python train.py --n_layer=14 --d_model=224 --n_head=4 --n_kv_head=4 --head_dim=64 --d_mlp=896 --vocab_size=1024 --activation="gelu" --norm="layernorm" --norm_place="pre" --norm_eps=1e-05 --positions="learned" --qk_norm=false --attn_scale=0.125 --bias="all" --tie_embeddings=true --parallel_block=false --init="normal" --init_std_qkv=0.0273 --init_std_o=0.00516 --init_std_up=0.0273 --init_std_down=0.00516 --optimizer="muon_variant" --lr=0.00838 --lr_mult_o=3.0 --beta1=0.9 --lr_head=0.00443 --warmup_steps=200 --schedule="wsd" --decay_fraction=0.641 --decay_shape="linear" --final_lr_fraction=0.1 --batch_tokens=[32768, 65536, 131072] --seq_len=512 --doc_mask=true --train_tokens=524400000 --steps=8063 --dataset="wikipedia_en"
MLP neurons of a small language model. Each row is named by its layer, matrix (up: input weights; down: output weights) and neuron, and shows model dimensions 0-191. Each number is 500 + 25 x the weight over its row's rms, rounded and kept within 0 to 999. Numbers have three digits each.
After each neuron's rows is what it responds to, as a language model described it from the Wikipedia text at the highest values.

L5.up579:521540529476511513532506503502513469510498497538529432508487463479481542501483529486469529502493507503507477489444504545482565484525482477493521484469498488508486556552480510491500504489480534514471503491499455514540511492487471515495521493483529486477509464534522518500540463538498490489500492463453505462507488496516469483515504492481520551479553481526523481512473541538460511494523488490517498490512525474480501493491526427527518474545489517510448474469508530478495497448498473457488498495525493518513530503450508481554528525494514503518475483508474467499509510542500521451
L5.down579:507521468484485515486494494471520515483502509489490506471479517504531454546518492472506472502476502530499532505502518503532480518472443493522531478489514539498479454515516468498475529533498471530475533496478499511474492513524529550518477517490461490489495495465514497485464460498528531504450469495507462501510468516504522537486510494496523489549490542506455484492544463503526506488491522512500498492451473462483488477429421573539527506503518499500550498510513522523539466516514505528524507475475499539494482469524500515485498453510543510499525547469482451531503490517490491550
Responds to: Word-completing subword pieces

L2.up350:518509465485497517508469513508521530488529508534515489508527489480492491528477491466470556460545487501440503492525509468504498514458491480544518510436481465469497436526536519531542567482528501476535496495480524486514499495475491520499472490535476519457523490476543537493494520534473494454499472468506483502512523466470521516522496507480531481506552489478496480546533485533516502492511516505529526520507527523505489541474495514488507469503486543524439503483489449489494478509560464478456518496475498509535518493496504521502513507497532493483472453465502479468481464510514522498
L2.down350:512524473497497515487451507514502509498490519498539478472524501470475446495465516479485554478536499487429495520532513503516478518474493485514488519452496464456478504533517497550499538502489514458533478527472543528529512476469488504519478532517498495460514486487511514494436490508485501451482499511523527492477504476495528516479515510484520482538548493492509468516527482515514493491487495502495512524498513523501464541527492518516504498538504543528460518472515510512538493474530502465504536496455490510535528496492534533464504489516499486494437507511500473454463451519484528500
Responds to: Consonant-cluster and n-ending pieces

L5.up710:471526538510463515508513466546479532481487522482505497482520498469506483471527473460484493469505448541503499483490495525508525490439503458521481448470538502507498463473511510484462421478505515542520485532499541525454500473511511488477538489490491497451474489460489518512481495512513489486485458480508520517597492484512446533487495510485493500475518542517516478502491495496509487485492487488491538517503507513468494473499514473546478500556503461531457515469501532505446472486487522509522502486494511502501489551478509521506523513507487499520555501500512466491539487526503530472
L5.down710:500550488503508503542466497512499508526517495462502509520507483510501516484542484472476501468516491533476472481550488478436498470491512487505500443514467496475500490515543470481520475491510509464501510504473508501479527497502490498523495505512549535509520448470500515518518489434530503493480494521489482486662520483542482470502504507450519492487453515519478493459500469510535518487495529500462495493459555526520519507483490527491499486543499489526516485523486495510504471482476522478484531494492530511514516497472487499479466495488484471504499512517515505510505493498518477491
Responds to: Sentence and section boundaries

L10.up423:468473501536518491479475473511476497518569509514501507499490501531492511477509513536580496502554530501493478466536526484413525482457507486527456476462497485492508454496513474524478479507483490522519480497517458512497520481480477533512488472466503521504512516486457537537524513521483523451522522497474503488494477518506497524439521498545482496514527519480455510533490463483530553510479541496481486473536522488530575482499517486487537484497519525511467532457493529481470471481513491494479490471501499500527500509498504527476487512502487507504514499447495459474468509474507486493
L10.down423:497505540560498515465493493467462518465535501517505493521493494448495469497489462526506541454502489572486489487450539517522512486508470495482506508505550470468498525477558505504508516484491499430458483514502492504521491520527460532498514506478509463481563504491472508526521534481480509480511451469471479524540513501543524463523517522470489502483488482562517504495488486478518454543484504515524479533474519476503481508497477486509498503521513500498521476467517477493517472490516545525528481496471498544482491474447520467517466496499525500481473513541487533486521537490530495445
Responds to: Mixed word/sentence boundaries

L10.up271:509502522459479481545481514500502501501557472514520508483497539462483506495490462505508535500477451517477511517459467502549497494475514465523477526452502518527507445485513490467529537478491510508505531537467472532523519433487492518538493494494472489496488524518501487484470504511479475524526520487488462516496535447537437502479498474489438527568491525447549487475538480466486461478497515553478492503528470524485520493516502494532495516509485488498516457534501488506509529475507530500493501474485493535515507497468526477480487551498484512453477519504524488510501493531511484523
L10.down271:515518488449484487468476517492515504508511485503489560473508518535498435495503502510502505465458531518503511526495473470513525524484471462498466490482454536508533530504510462549488471467505508484555481535515487533480529493520493503491539491484438505489517462466521503529471499479507568530507487513493446524503571528516486491551508499492460471525478492513479523456485476522515523516488511536508545461515488528450482478485529504486508529506532501500503461472524527472532480478518543518506510498513509490485514488469517516525476490484468502485475503502472513549525485500499531532
Responds to: Article an, word-start fragments

L10.up373:500512448462494498476516507516527528487521495535480466516526459550529524523498503494519493467485519513471508494503456534507479502485511499473516463497527441498484541506518533485504554510481512542486512497504423498508495523547488484492484468504528521466530535508505523477471478461490503498525528466453482501516484537524475461508496521500505477530481517509466500485504490540469483437482512522523463544483512524494483486514463487527496465511493504492499506460497446496485485510477484487528519519484495528549510485516496507498493474521504494493455519529503516474507514507493556474
L10.down373:503518491476519521463535515514478536495489502493508472522445493487503525480530480484473467498571500473499521506504526521490493476549502511546509530502494491476494519524495487537494512505502479507491481495491494476471540501502506501464486509490488505560485498505522507469534451488485518468477460510517509536408480487531481500507499499535496517474524507472467503548497468492501514498541453520558511535508487480515496528499472496501553448495505527512548515500502516500511537545502474478511494486510537500488504466481456465547475508481487499526511555498550480471539487502506498482
Responds to: Mid-word continuation pieces

L2.up60:500521511503495531526471499517463516535496497477465457516517552513493508523496507521514494560510513492489514518513502464475509478487455473478496514480492445525474493519437456505479523519503482463519499477518499506495498472512489542523477487477494522504503505515478500521556489481548482496494491574480450450488514522493464480532507506482490492516517469530479515489453490486493499534503495491520537469546526512486477491481528472477506484473502489566495474478501490501530494499516543470491489497522520491489530489503490494517473497477560525458489535531468496494548477538549493553
L2.down60:498508496504535529503503465519479489529471521512496506505497544491484521526471519522489510513522487495511450535523504483481484472478497442499486505473486461545527486467491481507476535540492472465488472458492505494475485512525483490533514474484515536531514467454523509499529513477490482512515519557486511466459505496509464518519509492470525477531520531542490530492440491460455471507556490493514502444496553446488510508475506494471542486502511455540503490525530527504528508504537513483466489495509496492519508559477490519552489478455501494476477508538485477514528531488544504504
Responds to: Mid-word subword fragments

L2.up68:527535510489559508490511493489530502482561471490497463501479430510488493482462475487513516459454510519516497487476507525478545502477469483533494468538535485519496490508482436494449516551486531547494500499481531496490490508525517499506511490488510476471496528514462507511501457524515530526510509512474498554533516517455497497486493508554515484471465484531468493488506524489484530482499491506490497481495494485491491476484494508496500549531519548481517534473529498504502534528518515530539465513524497486487533487425519516483506485487486514545496537497516475519545481472514467491
L2.down68:510483485517483539487516495535449561484477528472469535462514520547483516491475518487508481484508472523480534495439523548518528528506527452519514512465502516531502508532541520525507496516511505484512524531506439511480499505511497529528484456487444525531487511544515475517497521514469496482502477519509556456450467471503492513579513511495479506484468543539522485497509511507456512513507477554520455522523524477511485489506503541484440480457492474486508527527475498487512496500514538509464513475507486483499503476476494486506503544475524505485491477486509479497484454483502492470
Responds to: Determiners before noun phrases

L2.up623:504515525475502466508518482531498498501455519441488501512455452479513448513491494482506471503489512446501527485510480514541524445517450471498515477480479539515458480511531519462485449554457521522495533490521490509531495500473519547471515537484498458485492518514529511463547487472517528474534509506536525487499519520496506503564538501499541519463496469515481534477494525519526523523459503521483550520511528509519544477487541479522524483458508448503510461494508473518519504513510498512484480502512497516486491545515446447498478468485521508489474488511488520493499490532520510509
L2.down623:501541522474472480459493486488485477524468478468571517504445519492500489474503526507481456520512528502527542534488440480494500491493512505511507480529508535507522508487569526465523463486505485530538491506511537529502509453498466503480516528455504490507443480485526520506561520527523485458469476467476502500474509514497499500450514529506535494536526480516522500505466494519517485521529461458544518506495536549496528507472524482483493468495471487513494518525472508479471519479493519494470497465515547505541542478481474525509492500471450505471461466530486521501451488509504493498
Responds to: Sentence-ending punctuation

L10.up753:500510505497539459487503499519464513491461517552470515503468497507507509503484524460496463491466451520499493547490502483504529515447512493488512477469533486489489508502493503514489474531513538511529508497485485481495522538571485488536471495530478519514531471524474441496543511450530512501500525442472491504506470528543438480483533503508514450508497525515488503474519455490467506479529455509532524509463502497538481457493476476507516492498516535507486508508461484502503511535512501490509477501472512505520561514496511506508546506504527448496456496506453472447525483519522506506
L10.down753:518520523526478486472490511493505498526505505468524523541543512476484526539505543550526520490517426515478502496506538499502522483508547466480475520496482499507477550522485484520503507504462539526445506533478486526531486459503551474524467489481499526480501476457507504465535537476499501443519455489490486530538464481500513550515469485485526502448515525487458518525531494508473527502463531490488504505532483494420515491523489523442489475503488529488454518455515523505541500476514512510514516478501535467517507521492481472503499488504497506488507480517485507467508469462510507489
Responds to: Early pieces of split words

L5.up147:495505505561523513457486512499484513503497493499524515533493502511507462499506502503509475501464494471466521525480457489512482480447495460489454496531527509503519523427457533506514493555525535470531512495467518477501487512520502501526522506489530526468485503501500528524515489499483503494456545491451476541475521504529460500564480491529541504471517499509552533535502501513459449557512515510493525476480505528491539531513513534439490437488519506518521475490450481499495522499523477514534491494474496497458493494474499492522459479510499478516470475449515475491512496463542534510
L5.down147:532521460527485511543496535447493500488514489495518492496473509490524512533511473496484473527534440536507514475470527442486503473478499556486480474534523502492461510509450500457501519492493486486479468502501489510461486534487473514498565516471477469450485517494513517517557489489449520527501467491539473524520545509448509499492547502455483498508459492545497496504504489526488481492486501522523511459467533513505477512473518498514498538495515536548494509479517531480536506532495484473476512500491493499518503480483492566483475479526497512474524481464512486536495525498502450506
Responds to: Second word piece after s

L5.up13:497502551516495461505529478482527532482516497537499457510515490512490475510470512489516534537492542480488498530500505469491494488525515518500461529464514493485551435541511515475474491514490468468527534449513502496521456527495498458502484485500494530476506518484517464515521493508546497520500461498489505532520513543557467516486479510492550500488482465477474470508492525494492537499525483483510462521528528503543581511498499489488503516465552514563514526500492502517470535508473476492515468514517522493484481540481455462522491465486478490513503514458515524472495499490497496467
L5.down13:512486527531480503501479499499523504523468533501502495477471476543474454499526511492425501518474487510508491501486520466482478488503480546460518522514464500496495527502456546464479501486504456501530537455464510504470517526557514499460501519497517497525530465503507468540519455466551499498505517533481489480466493460526514503505505491510497531489485478514508463517535498493512508487525491492509489503496488485492524490495503543496549470511481550524511474492474494494504516498451486511534468545489473559474487477504477517534485485467513517478511507498508529493484521531539497530
Responds to: Table row-ending pipes

L10.up639:480506494502503472551486512504492512493547478499515525504488517531419502485446519493510506486484522538434521486551531472500515508504461504521516520492535511506536485470492524494523491528518523472565492495487456532451526525526538501476453517452517479515494451474525471520484480474523501494520486488484507534502519541483512493511470490491498472461518518532492501513496484532506461491502469512492517475500475530523478486516488555495464512520497520480495481494461544491471532510467501543476492505527476524550486508520460509504463505477478526528528500544494564494483521490518498506
L10.down639:499476525454520511497459493483532493460478493476480496526508497502509531513509466534529487565512490497473518523490510490486539509446468519524522521511473508532519519479483511487492517508526594510459509495499545484500507549464507521473542529521477481516529476475441530529499520516519467517478500509495522511520480506538498480533512517508514512499520469473522478496469485475546481527498513526460467528510473476551483545503485503506482446453506525490483516472513480455481507498484453456512471510517504450565507518516507497539497521475491513503522501474489505528498499480481519519
Responds to: Table row ends, mid-word pieces